{
  "n_head": 5,
  "head_dim": 32,
  "d_mlp": 640,
  "qk_norm": false,
  "seq_len": 512,
  "steps": 9314
}
MLP neurons of a small language model. Each row is named by its layer, matrix (gate and up: input weights; down: output weights) and neuron, and shows model dimensions 0-159. Each number is 128 + 24 x the weight over its row's rms, rounded and kept within 0 to 255. Numbers have three digits each. A neuron's up and down rows have the sign that makes its largest values positive.
Before each neuron's rows, "fires before" lists the tokens most often just after its 100 highest values on Wikipedia text that the model never trained on; "fires on" lists the tokens most often at its 100 highest values on Wikipedia text that the model never trained on.

fires before: "- "
fires on: "\n"
L3.gate83:146106142120141123097137156165120132181126119164136094118126125154174099119141116099133148142156089168123136148100148136150167133104143137108119131123144114173147125123177122077123108074147127117108108164148149119169161110146101111087110155139135120120125129133155102119154122117147142152119110151121156133084125116144171098163075133073068166108153133136155131122142129121149106078113139167121088132108145126134106146139104121093159108125134155119112165139160121135185101162124116
L3.up83:168120151136166105113151162140106111126156117164174133120146122139165131107168102117112149152147122169130135155115140168151155139091108136106109106128143111170156140106179150109129074112154119112115086167147162130161148111157085109085121157119123105091119128136113133150155144125176124160111114134134140144095112120152157076172093153102075155108149121108147130110142105106139142080115133172133104133112129144128089138152100118124160108157108160124103140121150141120171137142121112
L3.down83:078072120175144128167124125122134129100152124140151147115119127154128143109132105102143153135135140156141123142112118121118180101116073103106144130109131109090156088125203111095125096168109134122135097136125178111110083128128109095124116093123085147113131130160084140117116111156152127153119107129123152096166125150107124113113144169169090155137134148145152145103134109134140083158126113139143134139141089125091108122085121143162142140153133115081081123098084160147144129130133151

fires before: "ion", "ion ", "ul", "ular ", "ard", "ar "
fires on: "reg", "vis", "Reg", "mil", "fic", "im"
L3.gate625:105107136151131156130106165158130153115128127115139143114166119106153134105141124135087098140121104128135096116118131154115139129144134096086153117137110157093092131081120108130142122105124108113170149128060172104163114130130176148145127149107137166126169112132131131114149114116134112135124160127122130104100132097180133097111080103163138130108122128071111148131125137118127136124119134138145194148096160123149114086125159128141101119139128179113071134082058134181126132166140124
L3.up625:089143162080162114126123146161105124135130124117092094123099121110133125147117086155104125139118108143146117134106135135140148117135152112068144124089150117136149096110119125114148109130142138162110126115127152142120109092162103140122115152097121135134157074091143138191123111142134119134094162074109100119112146124138115165107129117174146158111112088122112143150163151087146100138100145146109175116068110122154090105131115086099136154108104079162088112130112156147150136156135089
L3.down625:073124104125161135139119193133126132096145115060100112107122145086150161095127072142107100136152124167136105140181120153128144102109113122128132165157133125137113122106120112122102121107149111159152127163145103137115092137139102120129202147126112121108089145120141141146122121146181084110123100113109170137109105089146139139108097109106156136134132124138133096135143125084129097124131105139084109143127120094145124106108119123153114103109143132103120134146099189186163121144128117

fires before: ", ", ". ", ".", "==", "\n", "ary "
fires on: "tion"
L2.gate402:112128112170140123120116140070116102106135111135161137100128108118093115142099127141146135058101110133103098141122131132126113095139143118141140190139146101171142105122154113108138167077138098114103125105125091146121104104156091161129164147143121130099112155129133108115140138106113111139147129101108149120103134170108132128134156144118148112137128128084161106099157174165162179150177126081129108111155143113143138173127101134181152142146149131138134088129144158149120124095069141
L2.up402:075125122156133119135121170132103087072125125121169132121134083145117117136117151146158164035158103167124136128115140129112111094140137104155097161139135133158133121102133130127146121100112101112134142139121106133102098103144086144135141141157154120112094126135116127096123118134101117143141109092149124143127135124111129119135154115113134100139107151069162100099159166173132174136180092108121108110149145125137150166148098126148147155148167147108127120130154133148150155073075138
L2.down402:107092120113117131162121158106118133153129152090191111074109148167137057146108109123147116113140110124147103146147145106128138124131140139135159148130111083143128105109162112098150134140114110130157115133103119095099110114138140126116141161151128145103110140177059155111116149146157085132165092148173109167141113138102154111086132137087125102171125099087109129103153126102125152124151121118133088130122133149168170122122150106119136120147117168148085128138119138161133171091135136

fires before: ": ", ", ", "ary ", ". ", "el "
fires on: "tion", "\n  ", "es", "ame"
L3.gate204:136125098097131120151083162136118132140117070148136086099132159131134085151166082130124129177086142137160119162127143152147138126125150094112193111100127148179097110132122125087143138156117157127086141140104131107151133159148141115156093145087128122144116129141106102126103141119144108113155130155101148133113137139157141127125147167103126091120154138115119116091141154151125167097133149107179150112113143076140094128156181084128134154134142196125122127130137123137150097125106137
L3.up204:120107116116146145109099166126130149135131148109106084176123103152117081120135130139136120160150124096150141133134160142129134121104099137176138099113129158178162098116121188108158129152096134126106147133145102084129092104165111116121099144105189118129130117164153110098149154167138101157135096102114132148136128145144141133117190155110142111125131142144129105151131143150158135117165137151155091084126153136148143137135096090122162156140154157160084131113123167183129151134080122
L3.down204:113149099127193110142120115122128104172128133127198129112147140109126082158112153154130134183138155151152127146159153139140152147104118139137135120087103156160156127114120132105171118128137132093099101128157119115081121129108145168073115117103176134120120109167093144137152112151113138129138124133102110147105107127166110134164169137175118127105137153147102160120110201107111125137150133149154109120148120071118167126117100145149088138124153124143096118153128145169134124110140142

fires before: "- ", "= "
fires on: "\n", "\n\n", "- ", "music "
L2.gate142:071102090126137099121193128110137133148114136184123123091120117162115128159135145137117117119113100122103098139107128169177121133100145137118098142101137084118116112151141139103162140152139135140120130125114140147084132165112137118108161140147163079167113116098154125071099129102127129112098156144146123120119160152112125055116143124089127147137178122124130081125097127114124138110140117124085097124124131118100176141138140135112178087133122127136088163130147139137172132155088124
L2.up142:085079095111129087115181161094122121152104156186132118113133159189106113133122155110125121126125093110137119146117108146168147106113139138109118151144137062090127097178128157101168147139114132140156127103129131140127126124079129145120165163155143106148139100119126144091107128135118119086119153146134123140123161153126143123129120106103111129125158122141133108092081155107108137124119125128088081174154104123113177126131152141122163084131137114113109151136156144117169116162103086
L2.down142:132105129114184120143107148175126150125113100104114133147140138082101137114119074179103094115165130128144109105127106128096125121156115139135153116069130174113124138111101120148097112149127123113104108149172126151125098143087177171105120104100123133112121134150106153131114122127155113077116119151162086123140158147108136143116118146126161167119099178091126127114133130149158159160126109108138138103148142132109160146075146114105099134073094102166122089099122103106099107123127109

fires before: "y", "y ", "ence ", "ies "
fires on: "centur", "famil", "ne", "flu", "thor", "amil"
L2.gate602:214162132150145129132112119095157143068106124132151146101136152148157123131093152161115116144149170125111121096137128119126116157135120103129163145141107135115143122121099147109127151108119140113118120144145166139113130126136112094111129149157126136122160079105075152113075175143147123091118162108107135122134155137135120111140175115124120116136162134176106089154165099175149112133155138092156173118119129112127115191152095143130100119149136137091158107162080126124139103114104122
L2.up602:129178110107141143099123159121158091113126132148158144145087100112134110149131136150145105153102106116114100045137133132119135145155132124120121132153123182170101125159160153092138142149138130087146124117096149096129145095133133163136123137106144128118114104094138147084134136122152123085120176120151134150163092164125096088119108131169119146135153138112080123108060121132124142105122139125142116167128137149137152099096084151119111149121107149119143137131155108118117168078089165
L2.down602:103131136135104140105103134101116123156138145159155142158125144094114098192158117130131118163103119132127133142139095144128133152152105141118101162150127141108128146136134067110137121157149147114115127144097156095133108108120128136103141116088165090126106102138079114102105092129116116096111120132109119181134119111175152124180143146116139142157153128084107127114091128094168175139112127155112107155073088145108179118103119154100126172093139137157161161149154110132095150116093110

fires before: "- "
fires on: "\n"
L2.gate320:099114105096117120086140150182124135131137097136149139135113125167144139132140130118149135107169096167112119112122141129100139121094169134148110147114133131157117153114146144070128087147151123143122109125134166100166122159130116100124127172145113109118136126099197127167163074109155117136104190126158155118137133152110121110147188177151074173111172134112142155141131170094165096101141127137141099122102136107147110141117129136113144124139132157117143131115164172107127132126141114
L2.up320:123117103125104127120155160147125157103146109125161085135113167122126149154116144114161114157127096145143129129113123118143131141127137177142166154128123121153150095132203109073130123144171112150107117166138147122103139107165130130116118170152175110123120113138159124138123120135149150117098154133152137120125124137120167049115130149128129144076112127166137133115164134108123108169119155168138123150086102095156076169105142109147164153130097159125134148103103168097150118109122087
L2.down320:087087085130138112112106127140159117133145087127141167128121131128132132147168111150101134090186151163106133154119127097142107101096101091162104130107150114148129098133156163107168097131123110127168107076125147135164124168114121124102126141142050097137176128109135098118158097112140139118146168134141116146136100127109091147120156158130135185140116152108139135139119129118169134102118114133127081105126079150122156142094100160107105149120166145131085142133155161127112140124132126

fires before: "\n", "\n\n"
fires on: "==", "==="
L5.gate204:140099137103106126099146126123119128112135136157084132131140158137107131126161135084114146157125133129129142125116071140126155162134113092137115136120144117144132094116104125124112129156116161180125078143076143132125149144164101131150102136113153102118114104151141132142124116162174132111101152126137132153115145150093174127135143211110115172094107104129143096109097176149150184161131143143148097143138111135100107116126147094140150089126121160112139129106104129108066167101162084
L5.up204:113120137078105142138157090143140123104115157165112136124123119103155118091143126078146182134116120097118133149130120150165161113135091089140134103125135141108132125123130132128128169089089118139162094122122144132168112155148111128144131149125136103119101080138169133138157139188140132137148129117086110125148136129115149165171131185178109169140128139154096090076105138140096164148128119165154124091124116137131129136099105094112157126115114160151130104110111084124099135122182089
L5.down204:102148100140138122144075126101133108129115103131134150147147159081130122195107091133103129136092127160108113101132132116114119125147099096107166094124078122142169163173130106104170074136085133122141150100096163150148156138165139088096116134101095111106129096151087092131112150143142096120129099151099104123178113146125140158130161106116113132129139153117126164099131091120147150168146153116148155133150128110117150122100132135181142116147092103131114124089115130113156129113155125

fires before: "ip", "is ", "ord", "ad", "ation ", "ip "
fires on: "Rec", "there ", "Phil", "partic", "equ", "unic"
L2.gate600:132158139159157163161122112110132071143125128133122182129147110089109140141137132095133114102138085169172163157154153117151080144128155078143154148115096124145104134154132115104097149131111132139168102097149118144119101122146121123094102141134141124114159202135150085108134102134129119127141124118088150142052131125158143177134084134130143120152117127145108140150111114105131141120101131130130121138111121095096128104082067107128108147158104121137131112108161103142137160148132158
L2.up600:165151120161170167162150092086099115138150146100095131101117134122102158103113147121131110123121099123145135157143121107159103124137158097139143126116114098106115119134129135125101140134123167101135120096155123172127086149146129132076127163170144142144172197106122095084138085126127124134113131139099132132129123148126156211152114126146108129108116126179141135129128134084128142102108136155143114146118142110082063114123104140127148179147119146129103123131156118130146110169136169
L2.down600:133152139137146123159121129137125102144157147096132110122137136116097127127099086099104123144151123112167157148165133095153132086102176176118147107194095125141123116136161099144125084131101154107154145095170165135134114165122134148125153094160116141109142179129144101118125157165136122137128108175097137107095121140158183182158136091150102173133140123122150122167130103114148111136109136113117116166130125140093094130093076116132120130153115115117075150110120107127150108115145129

fires before: "\n", ", ", ") ", "\n\n", "e"
fires on: "==", "an", "k", "n"
L8.gate320:110160129138127154148121155177119074141087102112143140101132141115113168136126117136154135096129111133040166159089145095142117117130107077105142146132127161149114110161105120105120100107121124142082112145094103095157171126143126125155110146120138130129161162176128135147111148109134132133104144111127126132134110153169100075151108164131126123134151118122153119104124120124106111108106113116177149117179160163107120146072108097165110087144140142123139139114098167131118125117109088
L8.up320:127127119078117108110174112107115096112129125116127112124128109144179122136086110129158142131078112113118137164121139119159144151134131099121164093116126135107121157096140154064112134131103131123120120131138116142120113120139147139164156117114118179147166125152129164137102129169122123121127141111143134184151126154136176120156103147149111169114148128159124140164094147127089103128085135174123097128111105089113172163147093095146159118110117123152136133062144047124130147148126115
L8.down320:087077144138122129125066112070124152124100141139123126105097167107089126147129136150148115091109132113134116120167118127117148147142106126085136133097114133094123149107118110127145084145164120116136148113135126143119089155115136185175089160147149139109149116122099119159143120140121133136143073101062128094121077122165117143103113108118147130157131119152104131119083121141147101141128110158149112134146085159107093103080120159126106129141165128131116175126138143129093093169143137

fires before: "ul", "ip", "ion", "ial ", "if", "ion "
fires on: "Reg", "spec", "reg", "partic", "Spec"
L2.gate308:144081144121126141138113132155108133104103137134168141091138127154147118139129120126107084155104123126131111133126133154132110131121082101125104137181089097143104115106136140048137131118136088130164107167090100148145137150134175125105175165110102116170142183143142120137117116157124122114093130148157102129123124124154107169156097137141155149103168141124115137094129157074139136159093112100114125181093133110133123119077137144115115125146118132160127172079103119103112125091124132
L2.up308:120101153146138131126112125124123116127107125141128140115138127128162100149131124135129084176075125101157092150128133165098148103157120075143122108173093115141084135097113130117121109157148115104114112125082103133158149145122114154143151144121089110106129137118122082113125088102110136117103130167142113107131126172155148142184102160178183125128151098124128141093084177130110125159080112126107145178066105111099122097113140142125105154146118121128115147134133168142154152100119112
L2.down308:130091142137111099089111148157110098091130173086150149079124131104153134097115130131139100154140141153127114115133146110146122105119101123109119121137100112125093137119145102089161107104121121103137141131087067158155132128130164141111185158133085132195119156096113149135141122129148119155115140083137152114130128103148139135141142148139159138156152132108084103123130139121156149147079145131115152157126131123148077128107097149108136127203137117103108171104097143105180109102136133

fires before: "- ", ". ", "."
fires on: "\n", ".."
L2.gate59:173166165139101080120127145103123149094134107123174161118132121147091099151103147146086149131165152155172163098119081118086107122086095135137132119130127156124108127124177141154103146128105115110163125116154088099132138154140119101148126129140124141118147113113135134113147153115197138114113093107196118099129135142118112102106126145122192130143105143118110144112131125103170117130155135141115076120112132157121157123113141150086159145121117104138116137088111072156124155139128137
L2.up59:168182092089135096116144170121106150107126127092125156124118171129125110126132122115126142164154147124129140179101082114114126107116112140114124126139141130119106153112152106203064133123086149128134169134156133176138141098203129130141103132142091111164121105138160122185105125124148145119115126143113116115137115113114098139099105145175103146174097147086135097130134135127104137113134136140122153120147120124144113152107137138133110133110112111072136137063105104110116149111141135
L2.down59:181170137116105096133133165108147136112135166115109159114122151108097166149122139149127153135109150129103155099140056135132101103119120141141151125095150151115129144105112106165119143132109130100147159163144123125139143143168166124095125121107106163183106140124134084150110135117124130116119101132117088128160123152066084111079133157159164099176139139113130154119125125114126136138189145146119189135173143144139120139112144116121143127157110131121169133089080115134105161119134141

fires before: "- "
fires on: "\n", "• "
L2.gate603:110126102132150136086152162140101104145148115137133158126137160133093129115131117138142142124151144122123114119128113042119092143144110158093121106140152130099133141076176114129122096104148110131100102112142142135099131077156099141126125149152124097162083121086113128132087114096153097098111134113117106117117123103137123122129111156111088136118070152136138156216130128116120149115177141116153171120124145115146093119109156126123125121158129113131113096088099125133115133119183170
L2.up603:155148063124133110096167137118149132113134114136157154119077134151144118134121081122152113117155153155157154150170122098108145133120099127118131140136150169135131162102189142134090112153104119143145180108158154163125134083183126103144075163144121109163122136101142154135121136134148170106144134132137157100097107113125124113116168151160117089176104146111099129151121104125109139135168108121158133135140123151165105109128157134097164129130111123122152099096076123153134151137152156
L2.down603:198175124134157041115098152116133126155149123143121163119111133127159156155124120126156185159143164099118097110125102119104138114101107130114137132144093134130184101152127085163105111160166112137117125110157160153121109133144134128122112144129129113141132172138133101106170121118156104116137152122117098092167159165090142124147122133136154131145116179124118107110132125107114149154132136121086157120178103121099111133089141116141174128112131132122120131100116102128079152118117091

fires before: "- "
fires on: "\n"
L2.gate173:117112156151123114097140137123121127143148115218185115123173111133089107154127130117140124132139142157147159112094144110144129148110114161096138143144138092140132113125144143096121090111187115135087058138090095105129139161102123104165147139128110091111123165101175154134160139112147147143100139158154121115128111121118120136184124132103131129125178148094152170165125144126154152100122137169138126120092127146125121151113087144159131112100097145155117089122112116118136134148142149
L2.up173:113101153115115106099141115125168137091144146162135103119167131132132159160130115119151130136089115155144133123136162119141143159108144165150119159086151135127103118117177128096133114124188115116093084167113123111110191154091102136144129124161121100126141171104164112086149108112151149105098121139126126117080149144128110079167139128106141128105182172116140114140124112136148153106090148121141126089106130124084130184126111160130156106102128193130125119130112121131129144163123110
L2.down173:159144179134116116070150083118108131110162115144152151116124161140127100097140104118123099161119110137114116158110143132160140112099105122120118141091174106138118080163138106089160152081155149123102118073124152119107130107142102098118119139141112082093111153147105132118153086093132159144105142167145193103163142108121152095135155108115134156148149129137186110115094122109122095122112154129125099134092139104081123151155109108148135158161127152125127153133106131131156143118130150

fires before: "ac", "omin", "a", "of", "is", "in"
fires on: "pr", "N", "Pr", "o", "av"
L12.gate554:082146152081134106092132161114155170135096135137149182157083116093166127114124104120147116147117078131115106133139102158183168112126131119119100135148121090166103153108118156138100129164106151163153138158138096089114129086135123144126075136092116101158130092109102149128147141116101130136160114109141178130116119120128102133108089112136125132118118153110149116166128121165110115124151100118116123127170128113139141094169164131150094164156147133103108134092155118091171132130129131
L12.up554:103121158123105132132157173150139092170123108118161109157091140122113162163113114125160114142128115140163117147138132104105105114115117149139109095134055085124128121094123134137138116138147094137157130129154132130138097131143080092110120087109163121132120133141102111159083116116137129114134185117166153130137196160141148120106139138118123099137144117143121131137106165127106084130141095126098094139159107140076139093115180118166166143124102097135142127109101122150198125156122129
L12.down554:125119142139110098133118136119135103107118116104130095137119150176158069125148122101135162129100143148107169086151133160100140121139102140100149146135077113183123115126114136090165094096164123109125140089118162122162178111125121124082143168161154114104124167130150099126132139105190110122151099099190130127173124195106106144115128129146148132151097134140128155134122126111138131143141158161142149079135112139138140105150132116097137075119129157127129124139120167128151103149127125

fires before: "y", "y ", "ies", "ic "
fires on: "centur", "adem", "famil", "ad", "histor", "be"
L12.gate514:134098119121120164058146095139133120127170120123081153136112127159102149126089130145138122096163156140161126099087130131134159101147098113098104091142149157112155134159103147128152169131148163123209125143086136126136150126153100142095126121111169132114158117133138100166161166120091133106116141111108116129134117132119169133156119135143122138110097100158148123177141140125136109132144143112125169120144149153146128174140079104141117151178095125125141099115092136126125127090079134
L12.up514:126114115141081100098134152183090136109134120103134147120115095125135112165133169166154096117122130110096148150151122097135137151109130143176162158157148108088102131123118085076161119122094112105119168107134135119109151191136151148114144166105090127162125114144087133139133136126114124101140126140195153131148114157127146092143114121106097113156160158122125170118134112177125129119125113122143143133144170117119136140106153122118131120130142114123168114152186129138164130085127189
L12.down514:110110134145121111107146114158120124126140140140087109097114117132172085115126143116146138134089120100055093135160154138144129114101161114175125115174125088099159117130093159126109154133120135170093143120108101129147129158144128137148113138119131170155160110138118102165125194149108086152155192136156061146125138143121142165181122133120128126104169133115141119130123116114097150100133086149175115139132147115086113091121119139133139135122133143136134112108136178105111132103124147

fires before: "- "
fires on: "\n"
L3.gate260:125117124122153117117143156100124133132147135138141161140131087143120129119168106100157115107105128162110134115150116134145117115120158142127152136110137079150114143077149123078161123086127131108177110092136164106112145094099145118147133117112092076122112078128167102109127116124109154094112131129133096134169132126128116111163193117113147112144148097132145115110120128149123132080151143111053126149071145153117119107144110122165120157134082138142078121135156129147163091136155080
L3.up260:099124136133167120127164168103128121125147172147117153124122142138125153116145126136123135087082143171112109119157114166149146145127103139081149142127143063135123133084113115105149121055135131108160146086144155107133142087101131112137100089116113121106114095136149121100155095123126151114122106122178119118172119126139139095148187124079107138107136112168122121133124104156100151132154145150073105154086154127122157141138116138173108155138093146143102118146127132129152100129155090
L3.down260:098131108126107173124119049161148139149115098144184192117125145188130105134122101149150103158151152123163155074129159112124156110155122126092113091087102104139113088134151130129137118155120123123145123156124124104150166165122122162114132116134115132105151144126117142089111132098103112150134132133133141133133090109076088099147100138150132168133158129097114138125164098110112099139137108146121098136142121097117108120110107129127196110162146123104150127082122111095116119122109133

fires before: ", ", ". ", "201", ".", "s"
fires on: "1", "0", "February ", "June ", "April "
L3.gate225:175094167154083101154097123129113123133129125106129164147122100120146141096141153146157154149137149143091154144182108124112142125160144110095170156152119126118149126128129118131102068109093117114125133097143128117097118145133101102154091097145092124120111168145171136158150101132100147162106100128159140091178133082085120124148149099125123079130062168137131109135115136122152107101146092113141122130139120126090110122173145122107115106147128109128171114121134078142117148136152107
L3.up225:134143099150180077148068131153146112101098101138120122123131157137136128149124121107126105109124109154114165072167154096143144089157112094187169126153119078122134103154136139118151116143143080147147129108095178105126111095123176107149175132060125118159166120143117119145090132120096143147128116157104151155136137098156140140111124144154112127128166100121124128143134126140115113089136112122122127095148141129124138120147078133154130125096145103127160094148124126123127140123125073
L3.down225:120134131174116133097146107125134140077115087116121149131110156086154105141097111160150151107118138141104149101127147159153123120134126093138111123102128064123090113126138150150122151159143160137122138110175108149152146156099160135178152138149144126091153160138098143147114118114078140128148137130154163141152138098150100181081152155106139148110111117063126161129127125122158134150146139132187106113113100082135116104119102168146124109134151119123123183152114155126130106078121138

fires before: "em", "em ", "ad ", "on", "r", "ral "
fires on: "syst", "cent", "ste", "Lond", "located ", "che"
L2.gate416:111113094133106103120101116137107170135174181170132162129114085152106091140144143108119100152180136187112128103114133088093116204122168136140113131110153132145134119116161097087143177123092138135105139099125143156088126116140143116163172123133132137069130121119134128137117110136158119142099128109119131122135092125133155136143129115149092102134195125139121097105134138129134104145097159126110132096134140145161102153135162140132109166172132111109112128149133161168100114149129134
L2.up416:133130149160112099090091131126152145108148144182115120155107108138107141132123141117106105125165091153112131058106113111122106158132104131158119128112131082145149112074145122146150182126132143145113117098130141113106084121108180146134142118111085112125116122111091134128132105150160110137113102110154116117129142152104118154138152160172130114097179123099153094108120129116120115136083119143066135141110118177146103114140137128144109177169163123127092134112115156134103121198131121
L2.down416:128093124148132079144097156085122115092112129132141134126109125156141118166100124123121123139149106118104139081096155083142121162171084124123126124092119133152110133109132114137157159147087132114126130107123171105080135148136150115166174110134119153073119157131110138124124116134185136102087097113089117125105132128129138144137161108160086139138179099102109129074131145114115107136096108141081127133134130156153146155093168127166116169140134110126101129172127129134088120175114154

fires before: "- "
fires on: "\n", "ch", "b", "ir"
L4.gate472:139089139120134105102144122094108094113148135158115125101107146125136147126173149134142125113109117129111113141145122111100147161083165140135084136132113151112137112189168118088157102147137129117127097097130172153123110166076102125128139166169140110103137112110130125105140078123136162133108171173127122099110127177126123121163154154150127126114135109077123102163114130103166092114142147174112141123090124124145130115149107165171125124124114116125119140127189078094152170141100119
L4.up472:116117177150150116121177153112102110106137110163162160134146137146142120126158099091139134127131131155110132125112099109152108137144122117141087142153154147120143114166176087127127100113124135146147117170118165104126103143122147133089116148172131127121113145136159124152152108148187140127096158127161162086142145140139119153116137091090131085170060124118150170092109123132123112121095098136162101112123159114131154119104177124122170093114132129180119113167148123132127146167096143
L4.down472:088133137125117090164125117141156152119127140117122151155116152098135067122134146099123194144150124128130114178170099104144079163114111149113143169113128184136122132105157142107127120117117125093118124131114122110129121124137091099158153079100094126114121117115137107134077146154120128158094111166113116154145150117120152136148123135134163128115129136118155116121108091102146100135160088138116119153169119132098156070094086103133130151150125138094107158105156128116105085086144178

fires before: "- "
fires on: "\n"
L2.gate23:110098146092131096114168172130115163142134156120134135082124159147112118100058112155107123128112110147105098139130163134140154091093122125113132123099154114150147099115117120110144127104153129116133104116177163110129160088116109091141122154164137086139094148133156082098129123114134156116102111120141182107083133098109107115147120118087098152123153120127172094113142145127110141107122128131089079135079145098140128144139115144112174127100146156158116143154151136133140077111107092
L2.up23:093116155097138090174165153143120151126123158103108153088114119148122126081077093134120143147096138153106083172146161139142154109103085118097127117115151112157158126114102118155117126092140124101164133118184159148155160104123129100141120152133103087122101129152119116120120099113148149154120105142122139087108144099112101109134109125117120168121154131127212081120152154146106146113152108125097079136083152102129137138110095135121158138136098147137121154138122131113131111126106095
L2.down23:061106085131146131131164112160109172125119115125155180102129074150147118100145106099161095163096148160133125163125129147136167118141129084077147098106115092136132122107135088092110141101129127106139111131196174121123132111118116126128118152123108108093144143100114100092129088090141159120121131141138140103148103113105086094133133173121122154149166126112165087108122129159125133136140074149116090146117141117119169140107117124133157110126111152135126145119101113132110095146114129

fires before: "em", "ol ", "em ", "ac", "oll", "act "
fires on: "contr", "po", "syst"
L3.gate201:138127116085120137112104136123138090159131153137148133145132113140114098074098148143096151109153135166130127097132083127132106159169112145160110114105123099166104141116170123156074140124112084149112143130146198155120091106154139098136128133147105144088112139134085167214091124125113145117069159114132112107105100102112112146134106120141102126139155104108096109127140153109126121132146112125154116120106118150137084124169161112140181116141150102115104139113109142126123149136110122
L3.up201:116133107132142108078078141131130041146096131161117106157098128097156137145121109138141122128152126125163114082115123116110134148162129159113116136080141110178071122154122141114111163158112140107105126128143098152080113137125090085108178144101079123134147143119146142099124094111106139133105098137126128144117076122102140111118147132120151128090155161080149093145124125154109145134071118138147107097125150129143111123120143137142156120087106087142149125124114101127150142130089105
L3.down201:124173102126177154154070102131129090135115161127123117132111138155151115118119127142111155095150136151117135114158104126153137181162099095124133132125152106118145147130130110163160098113082117136125111128167170150145069146133096126123145110148138128139154129092086130186131087126113125116116167106154111104128127131128126105120097109102119096127135103088158130101154135118106090110147097106133086133142155098173099099150139160150151140057113165113096129150147156126147118153139110

fires before: "z", "q", "fic", "il", "q ", "e"
fires on: "ra", "Bra", "Of", "sit"
L4.gate52:103116115130124173122158149150131131142155121167116185086076149186151138153133081124141079163112133133111143119106138161091134136121129113108149146101116131080098104162128164134108157165137161155121117144128097142145131105166128080147122121133132115136124102117110140144139116131126135079117122154156144122114125107129133166132112161105117106131124114169111117113122117121127108125043109129104129078138114117116161126146180121115131089153107110078114132095091097090159115127107128
L4.up52:137125107114130134151160144107130121084157143158111159103162167116119132155125111141122106138135160123137173135123167136101097131143165098137128138105159099101135108124140118103121154144142155107149101198146096143152132120124126125103139126137145135120150157131088132128076131124092097111145135111149138097125071090103141139183089118170152071132178097162117091081131109109076088172134145153137144121155137137103089132121118116138115129118119130138125103136145131149146076126171122
L4.down52:135122092114168161162141125116164162178131132112119100163107127116140155113118102109129110133122145150122117080142118143139090169124113111101142122107104111165144114184121168149087101143123174149134116132140126139121137093161114151122086136144138101108127162149120140114124138114053163108157132135112119165105134168125155137160113105144093138131095170162072117134100107132151131144099118138122132081107113114106164154121117135180118142093125151102192122134138122157100145125115138

fires before: "ip", "of ", ", ", "ing ", "ation ", "ations "
fires on: "unic", "partic", "equ", "part ", "However", "ollow"
L2.gate345:151140144135101154114112149129082110108138118121159170117133122098142127102174094153119128175095097127090132150115136124162107140135109108107126165133099107150101131118135116084143118150079102112130149129098118150209163126116095127169144132149107171114148140139109101174156099139084129111149143195131121165118103114138151161102122136116138143126111139160149139117155110101173156111125150130132113156122162100104079097133125121126129162135138107132158161173105100110145114150140143
L2.up345:153140112135135170139122123148149126150135060099111117049109144100166166124150170109125113176091118115092095118081128120124068140118143165098139154150096121133119113128097156117169133139159142103095153112123125109182122125142096132117149135093143145162134127142130096080130135113116106097149141147139099140130122140165121161144108121134141124122119126133135156092086152131124137127101144136113142118089129092086090126130090138138087155145151109118140139127087121112084136137104166
L2.down345:138180114138140120145145139126123117172170107108158149093135144100091120093143123153133121126147113115063079100096148112117083082145150110089124164158118166140144124129099141132113140109129101115131119097165099112097088095141132153134124144076135157153152143148163108138139153162141086150091105152110129137132145105130136133189129100158128112123119129113098130128141103150128161163085136112139112158122127103143105132120102103138102129144096065107097142094101095123116141138160116